{
  "parallel_block": false,
  "init_std_o": 0.00519,
  "batch_tokens": [65536, 131072, 196608],
  "dataset": "wikipedia_en"
}
MLP neurons of a small language model. Each row is named by its layer, matrix (up: input weights) and neuron, and shows model dimensions 240-335. Each number is 500 + 40 x the weight over its row's rms, rounded and kept within 0 to 999. Numbers have three digits each.
After each neuron's rows, "fires on" lists the tokens most often at its 100 highest values on Wikipedia text that the model never trained on.

L7.up966:489497436479474531408464501404535499539459491459584464512458520446444461537600572446474507509470490565454505471503428443564544483480490539440571524461559498566473504481523541504529491454535456514501479426487509438494499484452507480477492489491454519535497458499542509515439454565417506507
fires on: ",", " The", " Lu", " La"

L2.up81:477556584523511507543517472501527549419541565508526503447514500508545458502457424443463443510484578553496440563490515500501563429517527520407483425522418503501462502439548492532572522551492521543551478471490446530498527468486572489520470479509482449457450495560510441537467463558403528547
fires on: "---|---|---|---|", " Qualified", " Women", "="

L7.up1246:471471443438555467421514558487478515529522418559504523494458432534471499461522542546564533575507482531565497451482532444523466562435512508589473476428481470505551496521475450459519511520470509451524509499491452452455528511441474471494475421429408521505460562506471547489448488514511442407
fires on: ","

L6.up457:493469475461469443532580502507446557438482553524445467512522502538389524550553535480564490563356557551476525458540499491482519490467480581490477461487562522446528458473443524568463448488478446525541432486495495526534529523494468502536471511507515500477459525426512571432503554532484516534
fires on: "s", "-", " of", ".", " and", ":"

L4.up896:457510406502538501472510570495473464503458467542455407452530450491477497498462553443500466516518543521525483562557493453546479540481507505436555487467474564483470472532516539508567409493487520471502507565445535556486519451475472476494548482432487572463558492475483420442535517558449533588
fires on: "==", "\n", " =="

L4.up1279:476510567526400531549472580467441434526499569610555452503502554488480548464497433508478474425538530518549475516493460519535522528443459433537491484517476583527536519494508530555461504443582503468455458499525473551484494486505532493481405474494514403484509514439488534503516468508458513460
fires on: " in", " of", " on", " to", "^{2})", "ed"

L2.up1144:540421495476558509406486550474502463515503524429544524522492439528472504527556486546534446512538475506549529453544523477432536438509531470522487548488552562488462445487522462475528518488519490488458504490524494436473516516493400502518432517465550405498439524525455483476534555512473553501
fires on: "\n", "==", " her", " "

L7.up167:536507455443507534545513530553511461497482566393574537503459470483418476608590531498513492538506495510523523517492440515484571555495556490506471430457476524506410529506496511535515457567500486493512454548479517490454471477437452530510513435499473559477426470489489543506499497522436513507
fires on: "-", " as"

L2.up1484:496497560471430477520486483493456485529486488575498551491502474447561447482481402413493434414582503519576505574524551536482605513474447545476499514491450457468508500540593525454458508468454503479484463475462514548497589495503476521475446520523521502439556540507532552522498461479505550533
fires on: " season", " of", " only", "-", " made", " to"

L4.up913:456525504453419542430530475492498531530494479518569546512549481503454517524400410552492459531473526489545570524598465502448458535470527490551470440509528442549547533502493466529522540424492576459548478577503475473483431489494471494424516434478533535480456493524485406510478506500422521475
fires on: " the", "The", " this", "s", "\n", " This"

L4.up27:481518590489513556438442464451467440539541516539445449524487480524484505544451496537487436516495611446459548474464433531443527455500494486433439484510513424475493500564558448500501520505471513518496525463555472481473417498577474494467519512517538510544452559515462538448519542538501495435
fires on: "'", " such", " that", " its", " in", " a"

L7.up112:542494462403479478525512497479551580543568497554460515509571438556436469512557476474532479440515499437527440490501483420454471417511509495545522563519533530481490452454532527614507480442495476527435490491448501498499514391455414507495495539494533471473435494516518427464569510568469439549
fires on: " to", " b", " ", " of", "'", "A"

L4.up693:488508458442481471545506543509541482471538497524556518469519515482514556487425476518528464489518520453533440527489442531413513518543426571530544543461503500490442573488503510514506443498457452481514515559594521436485519503483460488456476508514526487481564500479502445495474507512534434508
fires on: " of", " for"

L2.up884:528410567508479577490572512521445474535532419468482549470522461509502461440488583474630523512453475468447507439537497537411507557453468486486480494529537494479508500570478546484511452509460588482447496564532481476444522557507551535492534474456472512501485440511481498456627530462501595513
fires on: "==", " work", "===", " partner", "\"", " part"

L4.up1014:455494480515558567539411534489501450514523441451561447559527506444503505496415516525575494480479432482440485539522513440523482498549464501519503521540552486506536533509450532541605473477439538440518501573511444561477533444494471510439510559471492472499444447490404515447515522562506531469
fires on: "\n"

L4.up669:476598527509443479449510473509501492534459469454442433464425514512442556537506479544459498545474423448508502572478530546475578514495496461558509474520503436500420497491478445512505468437455538526529577579473631539530549516451478461492455438488489513463502469512539525464457526507483515449
fires on: "-", "N", "Z", " Sea"

L6.up930:506517498463490533588520542510466491518488454494549480554548460487459548501533477507534429536485461502525548492505487509498430524520534508556495461526505486492481530465451535429547488525580515523477558520519509570471415570448518498546516432504452500472516518599566468572474522478456508529
fires on: " of", " place", " all", " both"

L7.up888:491480593483498516467534525547477492538540487507417553511457499509474547479463445526495542558531616402491484490498522502549472499564414549535453480512460479445449482425489518518478523562509395449499517482474512431501504542460504526510446492421492469559453557553498523522497488549502526526
fires on: " |", ",", " each", " age", " latter", " L"

L7.up554:502462521515484505450517519429494481471553480508509530416510535549488480473540466434563515490536459489459457560485492526483446469486466471402538540475445488506479473560483362436521518550477496467459557503529508489552513492528511465445557562488440493489563533491471500452564463540524555566
fires on: "\n", " V", "V", " GP", "va", " Va"

L4.up630:448562416543445560472462533447453502525532458468537413530485477448562477436450457485545459537503459531488492510588447471479509600440508492509555526547498541456508449508536490501579501476450553487494490548479495555451470468396464469460506528453443493506492448484431493503453524536400490526
fires on: "\n"

L6.up1156:517545547482479479515548520508488533468500472473555491420410491526500534524472432476499476491540524457427461517505471497531438507540542491525470470505565485472434435526481458519535434488557478516552462461503494500505438484486466500489546504476509439392493558534457500498490568464529483491
fires on: "'", " an", " which", "an"

L6.up1331:491502512529462575453453464527542450490535473454508519530460522590536450471543433498461489503460453462503451479519508491450482435466511437489510423535479441465495522534530512456513450554503491552492534482560489513473497514542440470518465534430488447484435506519459582471537487467522528488
fires on: " ", " in", " of", " a", " –"

L4.up60:540504344484478533448570465493530589483540510458506518490529475492484447445458510531555518521496519452533527540522505505511532473506482391550522456463557438478522535496492524513501505434505503449497551575505502497499462471425461475386500446545597530454509479496480537516481532512514535467
fires on: "The", " the", " The", "the", " \"", " |"

L6.up1484:531563460464492507498498472506452491478462470521537560467542530539436538514544474476511452578531530458546518498518497470531533546482466516547490481478557511477540417529459560480507483536542455535521577483427526550539449564479500550529455505414395516477471521539448479472519563519493480484
fires on: " of", "ing"

L2.up1334:607482544555503520491450502465486504510433525571523554501481409477502491452621574470461503514542489489476497449455486529454494487477493507560438563567478512504496488546503541472500430499545540537473482556511536436416581572511444521463450536516466421555471495501497484557575504570554535488
fires on: "\n", "===", "====", "=="

L2.up307:512476520512568569466566494483526465536534509461493555507503471456466473529503473503431484485509534536454549586578492448537440566462480542485439505502416484568489530518552510549468455452511514467456466445523464497546550458533527525461436549492516478525485450467478523497480494533423436467
fires on: "He", " |", " She", " current", "She", " she"

L7.up615:435520500501490493518518550571577534533525443457440565501475509426474445551497459449461475487484478598556523460521552502489465522525499502447497452484430503454453526440487492465464443404517491542465475506573444476473425485483501531441540499514499479446464456457476471479570426436437507546
fires on: " was", " is", " a", " of", " an"

L4.up1337:528562539464461574511491435486555505442477487478450454477393448485501441501590532524486480495488471479496490409559462497548564528513459477486439463549449487485526548427544526475441480487476532525584543457503520531576542474502403528529473512497491418522560548479496523495605538579593447512
fires on: ".", "'", "-", " Jr", "son", "z"

L2.up548:508550490508490412513568525557495514528551528541476519542485570463457530493479481548475505511507553537559516519503467469550545480475508530453498522541498414513438487525466520575493511524469519386518477480539440486515525524492566458532522504420448482549487562568521575566576426513406479435
fires on: ",", " age", " years", " households", " with", " older"

L4.up1493:488570469518483530526498439456452438519479496499525460512465497513433499434517523543545479493491573516508597474547517490534512540524557516479519496497475576533579399537486486482510436480494550527469468458470529530489452446448559518488427510547481538511537594513456503510469510477455494457
fires on: " is", " also", "I", "now", "ö", " be"

L2.up945:540509485452435537579525508459439502475440530499455495462465550529398535539480553520501466481444522505500486505536484511444511475472478497539460465493498547552498461526547448487523474527514516480409473517508536515495454414408519562462467438533495506492452480523498479430478527541442545478
fires on: " |", " is", " a", " also", " was"

L4.up1148:557483475588536495527444484652467539523469563466431480495483544496487472490520482514502500447541495460467500502522502565519502505436510565571432629459455496502435485447448476445559493505493458543542510493446490481535451487557483526561483494488478523483512432444484428454441602501477509484
fires on: " |", ":", " –", "*"

L4.up1399:549465450527471486455466448503472516504462460482417546554487471525494470458439474569461524553529494499483463454485629463564493498554489504514506475490529557503464499442485451512479471467485450512504498461467521506470520522552534480503383431453496509521457572589501523528609454559557471513
fires on: " |", " and", ","

L4.up1227:551495392448482534437546504539498493473487473538473505403529505565494521476438470442493517504459501566492456505497544476479528527506543564512473423515474530456504470555444492483460508546457584471481483543481458512485555471521447434505521531364448549509454542513483482449480533527489532507
fires on: ",", ":", " also", " while", "=", " yet"

L4.up601:512549532501541529494512530507518505513474465492541497466506517443441567551458478445476500526446480516535480409517496431488516573522492520594490536566548471415428463486443396458527456492441485458538528487552455461549576501487435514483511482534527498515491523498489554466520525459414490535
fires on: " of", " member", "s", " was"

L2.up456:557562533456433486405547493553517551505509494470486469467521522439453540527492430503514546523452579517536580500487466451543488514523476486516490492503446473567455521492603495451503436479516555464447477540503438449469471499509510509470500487472497482540469480455505465456479460506449482468
fires on: ":", " W", "us", " John", " She", " |"

L2.up343:581512492536474506570461525510498527534449566403488463565513482497471452476477521505586437478449514531462500566523532507457432556526543493533550475518482468523461512464473578568450460483537509524493464521563506501540470481455507554536475455482480423599552560509523547434482464423487487486
fires on: " such", "===", "D", "---|---|---|---|", ")"

L4.up1356:511526436488559535577525442551460476530442478496510473492462503506495470447581507467483519539507480448500489430457518485476575519455481513570562453423495538460516481428493479463426459497492514508534498475484537396537447460543491500474413463470535514430514504470519464484447466563475458443
fires on: "-", " "

L4.up781:487475489563546493456523435470429454558477498521490534458445457547494564484499546527510458443496582519552521474580482459464518454484462539464544455406520453508460477463489511520556493448498518493496458505520427499449449462520484486516564506567511512447541523465496508443525547551509515486
fires on: " that", " such", " of", " for", " to"

L6.up327:479515458480521471515497528510554602497474444501455480459509495497376516492457480496490450512435541469549470468486464470511544479527529595521525549515447540426395548451486555504477474510497514571504516540542440481490512468503518482503452530541515458508445457418536492446485525521453490460
fires on: " of", " who", " to"

L7.up665:548473491499520584462462492465522473473488476480517595474484557542466478445491564451514525462560541480474503537517542533501482502497510478494571460472398522489471528490529456526518422562447484543554507499552534534493420498479496453481517463481476471467449509519532463463426518441476502494
fires on: ",", "\",", "),", ")"

L4.up1089:449545478522511527440548515534470466472484470409468433549480490394507468438441506529477436508498463503516576487548447518472522478529492438509525519529501543431554475484466569432409521483544493500548449511524540505423451425524458471458550574417499495488451467431484430451486449477484520561
fires on: "s", " more", " very", " it", " 1", " same"

L7.up1004:551558472515544446489528463475482444476495460519553484499491459440436444488523550526502506490460556486443510423511486489471400490514496493482441442511397494464514527445510448526484571596519536502516520503506538485534499464474488503499575541446459489520514491421479478433425571472549546463
fires on: ",", "s", " in", " the", " its"

L4.up1328:527488516446508469509530530589501462521497451456489420444466507503458463507517487509491449462472552465482505511521526499464495512487511493543407526473454539452521518463440479518484494524568498433487447442459519477546476492490481524510519491510489575492560455483544428529417497467473483460
fires on: ",", " |", " in", " =", "*"

L2.up929:524514503503552494509554480495444576520444484531489544492476554467425552402508466466556518548523568531504533496471609528532491431527492393430534538519509490551505466526505523551561456473475490563546539579498479516548435496488510485444483545415485532447471456490511487458447546481454555509
fires on: ",", " and", "\"", ")", "\","

L6.up390:487540485473535586535521454468489508466456478443531468496542544442437529559563543443459458463553484464500492490477483500542581520488507506521481493536511510534465533474477418460499497450406508481535486512541563435520493556500424507500548384498548524524574476482529558531522468577455457484
fires on: "-", " Mc", " La"